config.yaml
d_model: 512
positions: "learned"
attn_scale: 0.0884
tie_embeddings: false
init: "normal"
lr_mult_o: 1.5
lr_head: 0.00414
grad_clip: 0.5
schedule: "wsd"
seq_len: 1024
doc_mask: true
train_tokens: 844500000
MLP neurons of a small language model. Each row is named by its layer, matrix (up: input weights) and neuron, and shows model dimensions 208-303. Each number is 128 + 32 x the weight over its row's rms, rounded and kept within 0 to 255.
After each neuron's rows, "fires on" lists the tokens most often at its 100 highest values on Wikipedia text that the model never trained on. A number after a token or word is its count.

L3.up1707 [161  87  93 197 130 147 163 149 170 128 107 173 145 140 103 119  61 196 132  77 158 142  90 101 114  45  99 141 130 102 102 118 169 165 128 113  92 147 144 165 166 113  91 202 123 132 165 171 153 181 101 180 131 132  94 171 125 106  96 108 144  96 173 125 117 101 110 151 121 116 128 131 103  66 153 110 180 131 162 194 145  79  32 104 124 125 117 109 143 143 189  73 155 106 157 200]
fires on: "," 38, "." 24, " bout" 4, " al" 4

L7.up1608 [138 158 132 145 177 137 122  43 117 122 193 177 137 105 164 121 109 101 144 130 204 140  94 103 193 152 121 177  52 128 127 125  78 111  98 132 173 143 139 149 161 133 129 111 126  94 161 149 126 123 131 109 146 129  86 105 161 134  83 148 191 184 115  78  82  99 118 110 115 152 117  73  80 122 159 119 140 111 131 143 116 103  77 145 162 109 158 162 102 116 126 120 166 112 124 134]
fires on: " as" 35, " for" 16, " named" 4, " Bronze" 4

L3.up2002 [153 114 129 140 181 157 159 157 215 147 158 156 117 132 119 118 106 121 182  80 147 145 136  97 177  60 114 143 140  97 103 129 125 102 115 126 119 125  89 100 115 138 142 159 157  92 179 110  66 178 108  86  83 131 125 138 159 120  94 194 151 121 136  97 151 103 129 186 106 203 157 137 137  88  64 136 146 140 180 177 126 156 140 139 194 146 151  96 146 117 188 133 176 107 164 135]
fires on: "." 59, "," 13, ".\"" 9

L7.up792 [172 156 212 158 119  42 145 175 198  57 118 191 107 119  97 153  91  85 139 116  85 134  89 131 140  92 115 113  99 137 166 165 108 160 126 144 108 118  79 181 149 130 168 104 150 124 177 104  96 174  71 107 129 131 148  72 112 151 142 178 104 109  81 136 155  93 171 156 105 126 165 113 161 112 172 112  64 121 136 144 152  96 103 111 173 103  98 145 102 100 130 190 127 141 135 126]
fires on: "," 28, "." 14, " or" 8, " and" 6

L3.up685 [189  65 101 110 150  96 104 127 139 143  91 143 116  82  98 124 180 117 112 146 151 115 114 172 140  76  59 100 141 125 188 174  76 161 100  93 107 151 117 119 162 116 130 126  93 150 155 120  61 176  64 156 131 111 137 138 132 140 125 137 164 130 142 123 160 141 123 143 161 177 111  94 156 102 124 163 118 141 121  71 208 146 111 103 132  95 178 165 141 158 167 208 188 172 161 136]
fires on: " and" 29, " &" 21, " or" 13, "/" 9, " et" 7

L7.up1162 [155 143 119  73  98 131 181 123 174 132 165 162 190 108 127  79  86 164 114  80 139 149  93 157  87 125 121 121 109 129  99 150  88 134 149 111 103  74 125 102  91 139 113  89  90  64 120 143 114  89 101  83 151  91  76 101  96 128 140 110 108 130 142 143 110 142 136 179 150 154  76 137 166 154  79 116 137 153 151 193 103 123  92 174 102  94 158 129 172 126 143 154 154 100 113 122]
fires on: "," 40, " also" 7, " never" 4, "-" 4, " of" 4, "\"" 4

L7.up5 [111 167 150 107  85 209 134 110 127 146  95  58 122 116 122 149  73  42 139 109 116 107  84 143  75 110 181 123 119 128 122  90 127 147 100 150 163  82 232 117 101 118 112 169  82  55 125 124 198 128 105 129 172 153  56 117 143 107 123  74 178 134 150 147  69  86  89 176  99 107 169 143 133 147 104 119  79 143 189 186  91 161  76  30 163  83 170 109 152 142 149 143 101 123 159 131]
fires on: " " 61, "-" 15, " a" 8

L7.up955 [147 141 161 119 144 155 105 131 107 145 137 145 146 153 183  92 133 142 193 102 122 121 103 110  95 115 150 131 103 158 134 136 113  94 127  88 133 151 172 153 163  94 128 116 106 119 117  98  94 154 116 108 135 117  79 144  89 168 171 165 127 108 134  99 180 185 127 109 124 147 123 165 109 166 122  84  98 150 131 147 147 109 148 163 195 137 121 165 113 118 132 157 113 180 106 133]
fires on: " as" 28, ":" 11, " of" 9, " between" 4, "s" 4, "," 4

L7.up1413 [195 155 132 219  91  70 247 127 132 181 153 178 171 114 150  94 117 133 156 128 114 120 137  67 102 166  97 199  83 111 123 167 131 157 144  94  94 121  82 125 132 175 107 133 160 164 131 158 161  89 166 116 151  70 103 128 113 133  77 122 130 140 162 151 140 126 133 211 134 128 101 126  93  98 161 138 114 136  96 137 146 150 103  99  86 118 174  98 135 112  81 121 137 146 123 128]
fires on: "s" 39, "'" 20, "m" 6, "-" 5

L7.up1925 [141 166 101  83 156  55 126 112 179 167  85 139  96 166 170 136 109  87 133  92 121 105 101 166  94 121 134 143 126 166 106 122 171 125  86  84 153 158 123 171  94 123 123 128 169  80 135 151 139 147 161 114 147 152  73 157 107 125 147  79 167  41 145 105  88 148 157  77  86  91 143 158 114  87 225 159  90 181 136 175 110  73 164 133 204  56 134 169 127  59 133  98  75 117 130 142]
fires on: "," 20, " in" 10, " of" 9, " and" 8, "-" 6, "e" 6

L7.up108 [ 97 157 150 113 106 140 120  90  94  90 147 117 213 155 125 134 139  78 120 120 167 185  98  81 129 146 121 100 160 117 102 137 132 180 113 130 132 104 100 187 112 125 165 122 123 174 114 142 102 205 102 117 145 107 149 149  97 123 150 122 125 221 146 181 182 109 125 129 142 165 135 104 160  58 104 120 105 117 117  91  85 134 192 143 112 106 118  82 124 110 133 117 116 160 111 119]
fires on: "-" 25, "'" 12, " |" 11, "s" 10, " " 8, "N" 4

L7.up54 [181 116 147  95 100 155 200 140 119 171 181 117 150  88 127  65  90 124 106 188 163  72 121  69  98 136 114 137 103 143 109 138 147 116 113 115 163  96 112  54 164 172 110  90 127 154 142 175 111 118 105 162 148 127  94 101 181 181 130  91 174 113 139 183 165 102 148 134 109 154  99 115  92 133 157 108 150 183 124 123 152 144 132 200 155 132 145 179  91 139  80  83 109 127  88 188]
fires on: "-" 40, " and" 15, " |" 4

L7.up843 [184 110 103 163 173  99 127 116 132 122 156 142 126 129  95 107 126  80  98 164 115 105 142 111  91 123 203 163  90 142 155  99  98 135  98 138 124  94 154  58  84 127 167  86 108 153 138 145 138 143 119 107 136 183 173 153 118 144 178 110 174 116 127 132 125 133 140  79 196 112  74 152 112 107  73 163 147 180 138  97  88 144 142 158  98 100 196 135  81 128 154 134 121  83 123 138]
fires on: " and" 27, "ly" 18, "," 13, "'" 11, "-" 6, " or" 5

L7.up1410 [171 120 133 128 143 117 126 137 157 159 115  89 194 134 145 119 158 171 127 132 154 112 132 196  68 139  72 131 115 154 124 127 125  97  78 125  94 165  93 153 152 130 145 123 100 141 160  84 120  82  75 126 131 122 133 129 147 138  51 169 116 152 112 135 112 149 125 139 128 158  69 120 112 117 101 175 157 116 100 180  93 116 135 167  80 118 229 126 103 139  95 135 106 133  70 165]
fires on: "-" 37, " of" 12, "=" 5

L7.up94 [131  85  81 164 146 133 101 132 121 120 128 146  92 143 127 132 107 161 125 119 159 129 186 149 123 112  91 116 135  86 122 114 101 118 130  82 120 146 149 141 153 125 110 113 155 149 105 106 104 170 135 128 139 109 145 135 126 124 103 188 116 139 115 102 150  88  68 148 132  87 136 145  98  97 154 151  99 123  57 144 113 163  90  97 104 155 185 146 123 105 124 152  99 132 147 106]
fires on: "s" 36, "n" 21, "." 13, "m" 9, "r" 5

L7.up1198 [135 196 188 138 187 150 111 153  85  89  82 155  91 107 149  99 111 121 125  78 131 118 138  85 128 132 121 134 129 120 130 150 101  94 186 156 157 182 121 154 137  84 113 122 142 173 118 104 131 181 134 174 113  87  84 105  75 124 123 114 138  96  79 165  71 104 161 114  91  60 152  97 140 147 124  61 108  97 137 179 123  57 111  75 129 129 179 126  81 137 135 146 115 134 127 110]
fires on: "-" 44, "a" 6, "ed" 4, "hap" 4

L3.up1942 [125 160 120 146 136  43 105  91  85  88 168 115 151  73  77 177 111 161  66 219 118 140 173  47 141 192 139 140  99 129 121 147 102 108 135 148  91 104  83 107 160 147 158 106 140 104 126 151 100 103 100 169 108 178 172 105 115 118 202 111 164 140 132 197 117  73 112 110 129  88  99 135 100  90  93 142 122 110 126  94 147  86 135 142  82 113 170 121 117 130 108 109 149 121 126 135]
fires on: "-" 76, ")" 6, "'" 5

L7.up1012 [ 85 163 100  82 134 161  79 129 103  98 161 147 126  91 147 176 163 147 108 117  56 137 135 164  94  99 154 164 139 168  91 133 117 176 213 110 107 133 119 131 146 150 139  90 134 100 134 149  82 116 202  78 140 120 157 133 164 123 107  95 217 173 125 119 129 136 118 101 119 149 123 107 104 115 184 100 155  65 183 101  71  77 163  75 195 137 127  85 127 123  68 172 139 163 166 165]
fires on: " " 31, "-" 12, " of" 10, " years" 9, " time" 7

L7.up498 [160  56 156  96  94 115 142 154 151  78 158 127 160 136 113 104  77  95  91 108 190 136 155 169  73 165 160 158  87 112 184  90  81 124 138 158 104 120  95 132 183  68 168 119 190 159 162 141 167 182  86 173 110 117 127 143  73 145 121 134 126 130 151  86 131 144 118 100 122 115 129  98 175 150 123 198 173 166  81 104 133 141 158 126 131 118 141 102  91 136 161 132 116 132 159  80]
fires on: "-" 25, "." 14, " |" 7, "ar" 7, "im" 4, "ham" 4

L7.up506 [133 155  94 120 129  95 100 169  97 107  88 119 131 154 114 126 106 133 160  88 132 106 171  67  81  48 119 179  79 143 130 132 172 175 114 149 132  70 109  73 102  80 112 135  79  87 115 143 113 171 121 159  71 153 167 145 120 162 155 110 210 119 151 108 183 110 139 136 121 165 145 138 141 104  95 131 130 152 158 155  92 138 152  63 207  82 132 130 109  78 138 141  70 149 180 113]
fires on: "===" 31, "-" 18, "," 15, " ===" 8, " and" 6, " a" 5

L7.up1749 [118  90 140 105 122 125 218  94 150 147 202 141 126 109 171 127  97 132  96 150 157 101 133 157 108  84 128 136 221 122 131 125 131  43 150 107 143 113 118  95  88 156 156 147 156 157 120  91  76 109  91 188  83 125 140 135 116 135 135 181  92 114 146 143 152 179 103 116  99 131 128 105 165 104 139 145 104 122 118 128  69  88 124 104  94 163 126 208 122 134 120  96  86 107 199 102]
fires on: "'" 47, " chart" 7, "s" 6, ":" 4, " its" 4

L7.up725 [150 220 104  68 118 122 101  93 114 139  86 132 152 155 122  97 111  80 118 132 116 106 170 174 162  87 126 194 157 117 135 159 125 187 132 105 146  58 126 134 110  68  50 164 154 140 109 110 127 161 125 134 133 114 106 119 160 154 119  69 147 115 109 118 113 110 139 122 136  85 123 108 124 171  95 134 108 155 144  98  88 156 170 107 148 108 130  87 138 124 149 169 139 142 145 181]
fires on: "-" 31, " of" 9, "in" 7, " and" 7, " &" 5, " the" 4

L7.up1760 [109 126 111 131 165 181  96  86  83 148 169 153  94 119 124 190 143  59  82  95  69  56 128 117 102 126 144 142  79 136  90  67  87 114 189 119  74 125  99  87 174 134 137 157 141 104 121 153 158 113 135 151 122  77 162 180 183  97  82 107 142 117 173 170 134 164 123 149 116 124 191 139  91 105 121 147 144 104 149 109 107 140 152 125 119 142 115 155 124 114  87 142  64 106 142 145]
fires on: " of" 25, " to" 17, " " 16, " through" 6, " since" 5

L7.up1863 [142 124 131 113 100 173 105 147  64 115  48 128 159 188 151 124 176 113  97 152 154 181 108 151 133 145 115  88 115 113  92 176 116 176 147 130 145  94  90  78  77 111 111 117  76 150  83 128 158 123 102 117 141 127 117 111 112 158 123 157 154 133  93 154 185 153 147 139 130 158 177 105 227 148 139 105 115 103 162 105 115 102 164 133 129 125 105 125 162 168 122  85 128 105 142 124]
fires on: " the" 70, " " 17

L7.up1084 [103  76  95 152 122 152 135 192 129 104 169 100 227  63 124 168 125 146 135 152 111 140 112 107 156 178 137 166  99 150 136 143 112 174 190 150 120  99  92  96 127 146 179 147 131 115  78 165 118 120 108 192 105  96  81 113 122  71 135 164  94 213 113 179 136 192 137 113 202 139  96  69 122  84 100 148 125  60 140 148 132 120 141 149 146 129 146 157 112 125 109 119 128 136 137 141]
fires on: " |" 46, "-" 12, " –" 7, ":" 4

L3.up1815 [142 185 110 123  95 122 127 109 160 129 136 132 130 106  75 122 150 112  81  96  62 149 203 127  99 169 142 112 150 132 100 167 169 186 108 132 128 129 144  86 116 105 139 159 179 140 134 134 168 146 143  95 129  86 115  93 159 116 121 112 151 134 103 122 148 113 115 119 142  89 154 144 206 106 107 201 179 184 137  64 124  68 116 153 167  85  61 145 159 113  88 190 142  92 156  68]
fires on: " would" 25, " must" 13, " could" 5, " may" 5, " successfully" 4

L7.up62 [151 150  64 137 147 167 144 190 134 147 125 134  87 148  98 105 139 125 116 165 150 148 101 106 199 115 120  83 170 131  81 125 186 129 170 131 175  89  85 146  80 188 110 181  82 112 153 107  58 120 109 143  94 134 135 110 122 125 136  88 103  98 115 161 129 116  88 162 176 128 138 171 158 112 122 185 131 156 133 152 120 147  82 116 127 119 131 131 131  68 143 109 157  53 156 166]
fires on: " and" 46, " of" 13, "," 10, " or" 9

L3.up1871 [122 182 110  88 104  57 135  98 103  53 147 108 163  55 155 108 170 101  88 141  91  53 104 114 143 143 159 151 121 154 111  81 127 169 171 108 149 103  77 117 165 121 119 112 168 143  94 138 102 142 112 142 193 145 155 104 106 102 177 109 172 126 152 134 140  76 129 170 162  91 159 147 111 140 107 161 130 126 151  88  79  84 120 125 139 100  97 127 110 121  81 149 144 128  79 149]
fires on: "-" 98

L3.up200 [153 123 120 103 132 128 152 138 137 175 144  97 157 148 132  85 100 109  68 115  85 144 110 140 153 133 191 155 134 119 155 163 159 167 101 140 199 195 118 109 142 145 168  79 162 115 157 102 180 164 135 121 173 110  85 129 102 115 152 127 132 102 144  96 103   4 165 128 134 187 155 140 105  94 156 144  77  75 118 102 105 137 113 105 182 150 158 142 181  56 120  80 127  85 145 103]
fires on: " 3" 15, ")" 15, " day" 8, " Don" 8, " made" 7, " week" 4

L7.up1754 [158  90 152  56 147  68  93 146 132 138 114 136 164  88  70 130 104 114  56 155 155 137 165 122 142 150 123 160 149  98 183 160 111 132 132 127  89 120 121 132 156 148 138 168  53 202  74 134 161 175  92 126  78 103 209 108 156 134 149 130 150 172 149 110 103 151  68 137 136 165 134  91 115  72 114 221  73 111  98 154 107 117 166  93 123 107 127 165 155 119 152 125 143 118 193 181]
fires on: " |" 46, "\n" 16, "|" 5, "(" 5, "." 4, "{" 4

L7.up1504 [105  97 148 202 139 139 218 122 131 180 183 174 172 128 103 165 146 161 121 109 140 100 182 113 191 113 109 133 149 163 168 159 145 146 114  87 171 100 124 140  97 149 112 118 136 118 116 100 145 108 139  92 128  96  93 136 100 102 122 131  86 173 153 123 158 117 130 129 150 101 119  38 133  77 172 154  94 174 128 157 126 153 165 127 108 134 121 156  99  63 180  89 130 102 140 136]
fires on: "'" 23, "s" 20, "m" 11, "p" 6, "c" 5

L7.up564 [157 152  78 153 123 100 222 111 171 116  86  83 122 121 103 154  79 117  74 106 142 104 118  99  90 102  88 126 110 153 101 154 138  88 114 151 142 161 129  83 125 134 146 129 158 148 113 120 146 115 111  64 144 149 134 168 140 161 128  93 117  98 140 139 120 124 129  99 183 102 100 165 158 167 106 146 136 108 142 118 172  49 124  93 181  74  93 168  90 172  90 119 127  55 154 132]
fires on: "," 56, "'" 10, ";" 9, "===" 6, " ===" 5

L7.up833 [149 159 122 141 158 160 177 178 148 148  85 119 129 136 138 119 123 145 115 140 116 124 131 103 167 124  98 167  89 184 105 103  94 149 161 108 134  72 132  51 130 155 118 105 129 208 103 142 144 130 182 152 122 124 122 142 147 115  92 157  94 163 115 199 146 132 158 110 109 132  89 134  42 199 123 124  84 127 166 120  74  55  53 157  96 109  88 175 130 148 164 115 147 137 202 106]
fires on: "s" 52, "ing" 5, "re" 4, "th" 4, ":" 4

L7.up1345 [111  80 107 111 101 136 136  87 113 166 196 106 175 131 142 215  77 127  93 162 146 108 134 141 153 109  26  99 159 149 168 102 112 128 151 125 158 137 172 166 154 167  91 123 127 153 142  88  87  75 114 153 107 112  72 130 110 131 111  53 123 165  84  92  96 144 158 126 132 122 118 111  97 110 110 145 133 180 135 106 145  98 145 165 177 156 127 110 107 113 176 158 132 103 119 118]
fires on: " a" 68, " |" 6, " in" 5, " an" 4

L7.up1004 [162 131 119 116 119 136 153 129 101 132 123 135 153 104 153 110 124 138 134 203 136  99 131 125 144  84 158 122 144  86 170 143 156 175 194 100 118 121 120 102 153 117 183 167 114 119 116 153 107 144 103 150 110  98 168 125 132 130 139  83 187 149 119 116 114 169 208  62 144 162 126 130 132 127 127 107 116  72 153  39 114 108 132 178 101  56 127 124 112 155  82 134 112 103  71 112]
fires on: "-" 90, " " 8

L7.up1386 [115 185 222 122 138  60 107 127 153 101 121 233 140 107 109 105 138 124 150  79  94 161 118  77 123  35 110  89  92 147 120 100 135 111 209 132 133 142 124 141 114 125 201 175 191 194 106 139  72 117 149  89 162 140 181 113 125 114  56 151 130 189 110 120 137 110 149  99 173 160 119 109 157 164 157  98  92 197 161  95 101 147  82 142 142 138 177 100 174 140 123 124 127  96 121 154]
fires on: "," 30, " " 9, " (" 7, ")" 5, "—" 4, " interception" 4

L7.up903 [111 157 110 143  89 116 180 115 161 167  95 108 112  92 139  80  93 154 105 116 116  89 214 169 141 112 143 205  68 187 124 105 101  97 114 155 145  93 142 189 160 113 140  76 127 115 126 147 150 112 173 101 148 174 137 188 171 107 139 145 122 131 154 141 113  86 139 151 154 111 107 112 157 131 171 120  73 100 153 180  96 173 153  80 143  77 137  97 111 106 117 163 141 177 113 108]
fires on: "," 29, " as" 18, " though" 9, " if" 8, " when" 6

L7.up1673 [100 157 121 121 178 103 113 163 155 170 125 172 160 168 128 141 111 158 136 127 125 121  67  97 163  99 133 158 174 127 106 169 148 117 191 146 137 138 105 114 120 166 119 110 143 167 161 105 120 153 185 138 108  81 102 103 114  70 126 133 115 117 199 140 109 136 140 119 140 159 143  92 183 126 147 104  86 111 132 160 128 118  67 143 151  98 155  95 140 119  97  55 140 173 133 120]
fires on: " |" 63, ";" 10, "." 4, " 2" 4, " 4" 4

L7.up1459 [135 105  92 132 153 121 123 173 172 123 168 129 168 108 110 187  63 142 166  54 107  59 106 107 202 160 160  96 102 130 121 102  80 158 160 140  75  40 106  82 127 142  85 138  85 129 154 183 148 142 137 175 173 143 153 123 137 130 132 123 120 180  53 170 130 152 130  62 179 116 145  97 104 127  88 153 137 131 129 202 103 173  99 147 100  93 115 171  95 107 122 191 120 105  95 157]
fires on: "\n" 33, "s" 27, " generally" 5

L7.up140 [138 118 127 167 163  83 122 101 145  96  83 154 107 107  13 122  75 127  88 119 173 111 123 129 169 136 114 115 113 145 110 173 132 110 142 138 178 150  83 118 138 190 151 168  99  77  99  64  90  62 128 112  90  96  86 153 161 138 146 183 109 118 171 134  95 156 105 131 119 141 157 118  92 127 105 139 111 163 104 165 143 119  74 118 114 161 112 142 104 132 141 158 100 121 127 100]
fires on: " (" 44, "\n" 37

L7.up438 [116 121 140 156  98  68  91 155 150 144  82 181 171 131 107 127  89  62 132  96 159 121 125 183  78 121 162 147  90 138  87 131 130 126 222 145 112 137 115 175 150 133 145 124 130  97 122 131 137 109 123 125 101 133 117  78 121 101 112 112 172 207 160 131 131 147  85 113 156 113 100 141 174 133 150 118 109 142 109 156  84 107 199  69 161 155 137  44 130  78 194 140 162 120 157  93]
fires on: "-" 36, "'" 28, "." 24

L7.up1563 [101 173 162 141 114 139  91 123  66 129  81 120 132 131 183 111 104  84 105 101 145  70 123 117 144  57 105 155 186 119 101 138 128 131 176 142  95  97 153  65 139  46 102 142 116 109 105 104  76 214 183 108 147 106  69 177 139 146 109 157 106 121 102 104 107 114 168 133 143 156 171 158 112 184 101 109 142 154 145 152  96  89 114 142 154 113  91 113 123 153 109 119 112 151 127 114]
fires on: "," 24, " as" 13, " named" 5, " called" 5, " single" 4

L7.up1359 [154 193 124 119  82 123 116 159 113 110 110 124  90 155 132  88 126 121  87 107  94  92 174 119  99 123  77 137 120 178 135 123 159 131  81 121 113  66 139  81 147  63 149 153 143 174 181 108 116 127 148 117 131 168  85 165  79 160 141 135 134 138 188 164 109 100 123 178  91  88 121 120  88 124 113 118 115 155 162  83  80 182  98 150  82 109 165 111 130 166 147 165 141  92 159 114]
fires on: " in" 21, "," 19, "=" 9, " 16" 9, " 15" 9, ")" 5

L7.up1237 [152 194 115  94 122 148 166 134 144 142 165 152 138 153 136 140 142 139  54  97 116 174  41  83 111 117 138 126 149 144 111 133 118 134 117 107 167 153 124  45 146 126 108 113 100  90  84  92 161 135 115 115 117 105 176  72  95 117 104  97  93 157 188 177 168 155 101 142 127 138  79 110 130  71 131 109  80 101 117 139 121  96  74 116 149 134 128 134 119 146 145 122 169 159 192 160]
fires on: "," 47, " of" 12, " 3" 6

L7.up787 [179 171  94 141 102 139 126 162 115 105 162 133 175 154 105  78 113 109 123 183 122  71 127 129  63 159 126 170 139 142 105 130 139 108  72 108 106 109 139 125 162 191 141 144 120 106  91 133  81 177 133  94 132 119 132 149 178 123 114 157 139 111 130 110 130 149 114 198 185 116 163 122 159 119 125 160 139 108 140 103 173 131 150 124 136 133 188 101 135 153 143  65  86 122  88 120]
fires on: " and" 26, " (" 17, " or" 5, " 7" 5, " |" 4

L7.up481 [190 117 183 108 124 117 161 188 137 138 173 190 182 142  78 115 118  93 134  42  83 103 104 184 144 187 124  99 162 155  93 149 170  81 117 129 153 142 134  98 172 134 125 154 132 113  85 145 107 146  96 135 126 139 101  99 126 113 145 155 138 108 131  52 138 168 161 128  94 139  89 142 114 118  95 144 110 179 131 197 146 116  94 154 158 153  73 119 115 125 153 163 154  63 141 192]
fires on: "-" 28, "s" 22, "S" 7, "ers" 4, "c" 4

L7.up1602 [100 135 184  87 152 146  78 149  83 134 144 127 147 146 167  91 163 138 114 140 109 128 139 118 161 109 119 181 152 187 125 123 170 172 160 142  71 139 144 157  65 124 102  69 147 182 105 164 179 124 169 145 135 151  72 128 115 115  94 148 131 165 157 151 154  61 129 132 143  93 104 143 128 135  94 124 122 119 152  51 128  79 164 150  81 106 153 100  84 144 149 150 133 105 167 138]
fires on: " of" 33, "." 22

L7.up387 [132 154 154  82 152 146 112 117 155 113  66 140 168  97 131 104 160  87 124 119 191 175 125 125 152 143 129  86 157 146 107 189 146 122 145 158 131 108 146  89 203  82 143 116 152  86  76  71  74 149 134 136 108 161 167 141 126 110 150 226 111 140 138 128 141 154 166 179 150 159  76 100 149  58  97  87  71 100 149 155 108 100 157 136  79  83 146 122 128 123 145 167 150 130 149 164]
fires on: "'" 27, "-" 10, "s" 9, "." 7, "n" 6, " the" 5

L7.up152 [128  69 135  88  79 125 161 125 152 128  89  80 183 122 108 103  96 131  93 137 124 160 127 150 136  82 173 150  71 201  77 125 142 122 110  89 130  99 180 127 140 103 127  91 128 137 174 109 125 122 110 153 141 191  97 113 137 133 123  84  81 130 100 233  47 150 147 133 165 138  84  92 156 114  86 131 104 107 130 175 172  76 122 102 100 134  90 161 150 186 174 142 123 166 112 141]
fires on: "," 27, "'" 12, " with" 8, "ov" 6, "co" 4, "ro" 4

L7.up1151 [101 141  88 118 106 164  92 153  98 128 132 155 138  79 108 127 116 151 109 131 169  64 168 140 104 107  99 136 121 193  96  77 144  47 123 107 114 115 125 184 123 136 195  96  75 130 112 126  92  98 130 153 139 176 159 144 187 110 112 156  82  60  94 149 139 160 142 132 130  76 196 174 144 122 138 105 127 138 137 160 104  70 145 151 110  81 136 116 106 187 121 151 149 157  93 109]
fires on: "," 25, " as" 15, " (" 11, " –" 8, " |" 7, ":" 7

L7.up400 [ 87  89 143  92 149 139 151 128 141 145 174 115 162 101 185 154  96 122  63 137 130 117  89 127 125  53 136 130 144 147 169 131 140 188 126 117 155 112  86 139 118  67 103  83 148  93 158  99 138 167  85 158 190 100 116 119 101 128 174 119 119  80  77 124 137 138  84 121 101 115 112  91 156 178 117 127 130 153 117  86 135 113 146 125 154 149 140  95  91 171 126  96 157 152 107 141]
fires on: " an" 18, "-" 17, " in" 14, " a" 8, " its" 5

L7.up1438 [ 93 172 132 122 145 106 144  86 106 133 194  96 141  97 130  85  84 146 111  96 127  18 122 120 117 130 153 127 123 138 102 130 152  64 148 182 139  58 122 113 108 159 144 196 158 167 122 164 130 170 141 144 162 126  95 156 113 145 200  96 169 145 123 136 158  90 167 122 114 121 165 113 149 100 114 113 133  68 144  89 110 126 124  99 160  97 179  70  79 112 100 140 119  96 145 125]
fires on: "-" 66, " " 27, "—" 6

L7.up726 [130 183 122 129 148 133 117 170 178  75 107 129  75 122  99 134 127 119  97 117 138 100 106 187 113  91 207 144  42 159 111 136 133 135  79 112 112 131 110 120  94 111 114  90 150 157  89 169 101 121 122 138 222 127  69 155  61 145 174 155 146 178 198 129 185 124 139 140 116 145 141 173 102 123 115 103 157 154  99  89  75  75 109 129 161  69  93 102 110 113 131 155  83 111 150 110]
fires on: "," 36, "-" 13, " 14" 9, ")" 7, " per" 4

L7.up1849 [120 131 123 135 137 116 128  85  67 104 120 115 159 128 112  89 147 128  98 130  44 146 101 206 142 155  90 175 157  97 147 180 182 167  98 145 122 153 135 160  85 118 153 165   0 146 152 110 180 147  82 124 167 118  92 121  99 104 186 122 119 101 118 191 121 170 104  84 162 148 140 192 139 102 134 147 100  84 190 100 107 154  81 134 134 136 106 141  64 124 114 119 134 133 203 122]
fires on: " and" 32, " on" 20, " |" 6, " in" 5, " the" 5

L7.up649 [ 97 114 139 109 104 149  71 163 138  48 130 125 131 109  87 101  72  98 162  67 133  75 136 109 124 133 153 161 135 108 111 159  99 100 148 164 155  69 120 119 134  83 140 126 117 163 163 146 140 157 146 172  96 137 106 126 105 144 135 120 132 155 166 103 111 119 106 166 139 180 133 131 133 161 125 128 117  76 139 183 141  90 126 130  86 122  92 162 116  43 184 167 139 132  97 100]
fires on: "a" 17, "-" 10, "s" 10, " by" 9, "ing" 8, "he" 7

L7.up1497 [184 145  99 106 146 124 181  89 178 149 123 156  96 104 163 110 135 177 121 102 142 168 119 174 126 133  85 103 131 134 104 158 150 154 161 124 136 161 131 145 175 196  92 109 170 129 116 154 152 149 150 165 124 137 110  95 188 103  85 104 109 172 135  99 140 136  71 167 160 114 123 132 103 135 104  60 117 122  36 112 143 125 134 127 176 149 157 105 135  33 145 107  97 150 141 175]
fires on: "s" 29, " |" 17, "." 13, " /" 5, ";" 4

L7.up127 [136  99 146 131 116 160 100 150 187 125 188  66 138 215 137  90 120 106 115 134  61 159 122 124 144 138 143 193 110 123  96 143 126 107 121 166 129 111 132 193  91 159 116 179  78 127  97  99 143 153 130 121 138  90  55 109 115  95 128  70 152 137 120 136 144 157 166 198 130 119 154 108  87 128 136 139 139 108 113 154 111 207 130  97 123 134 129 127 165 108 149 143 124 103 186 119]
fires on: "," 44, " a" 16, " is" 12, " of" 11

L7.up882 [176 118 126 161 159 201  78 144 161 142 139 120 121 151 148 206  95 102 122 111 171 104  87 154 117 126 107 138  90 145  32 162 152 157  83 122  84  84 130  86 115 125  91  44 128 154 140 104 150  86 147 134 114 167 142 141 137 104 113 125 118 127 146 122  87 141 127 115  75 122 106 125  97 105  56 125 108 104 178 148 106 100 122 120 123 122 105 153 171 112 136 187 165 119 109 157]
fires on: "s" 66, "c" 8, " |" 5, "n" 4, "l" 4

L7.up1116 [122  98  66 159 113 127 191 119  68 150 106 178 126 138  68 130 141 151 146 117 135  83  85 156 130  89  63 154 157 159 138 119 197  97 122  96 152 141  62 121 120 143 148 169 107  84 156 104 142 128  95  95 117 130 135 146 121 118 156 150 149 103 104 141 145 155 174 116 161 109 158 124 114 125 167  67 169  99 102 176 147 108  98 163 113  87  93 126 164 161  97 123 112  83  96  94]
fires on: "-" 69, " (" 19, "—" 5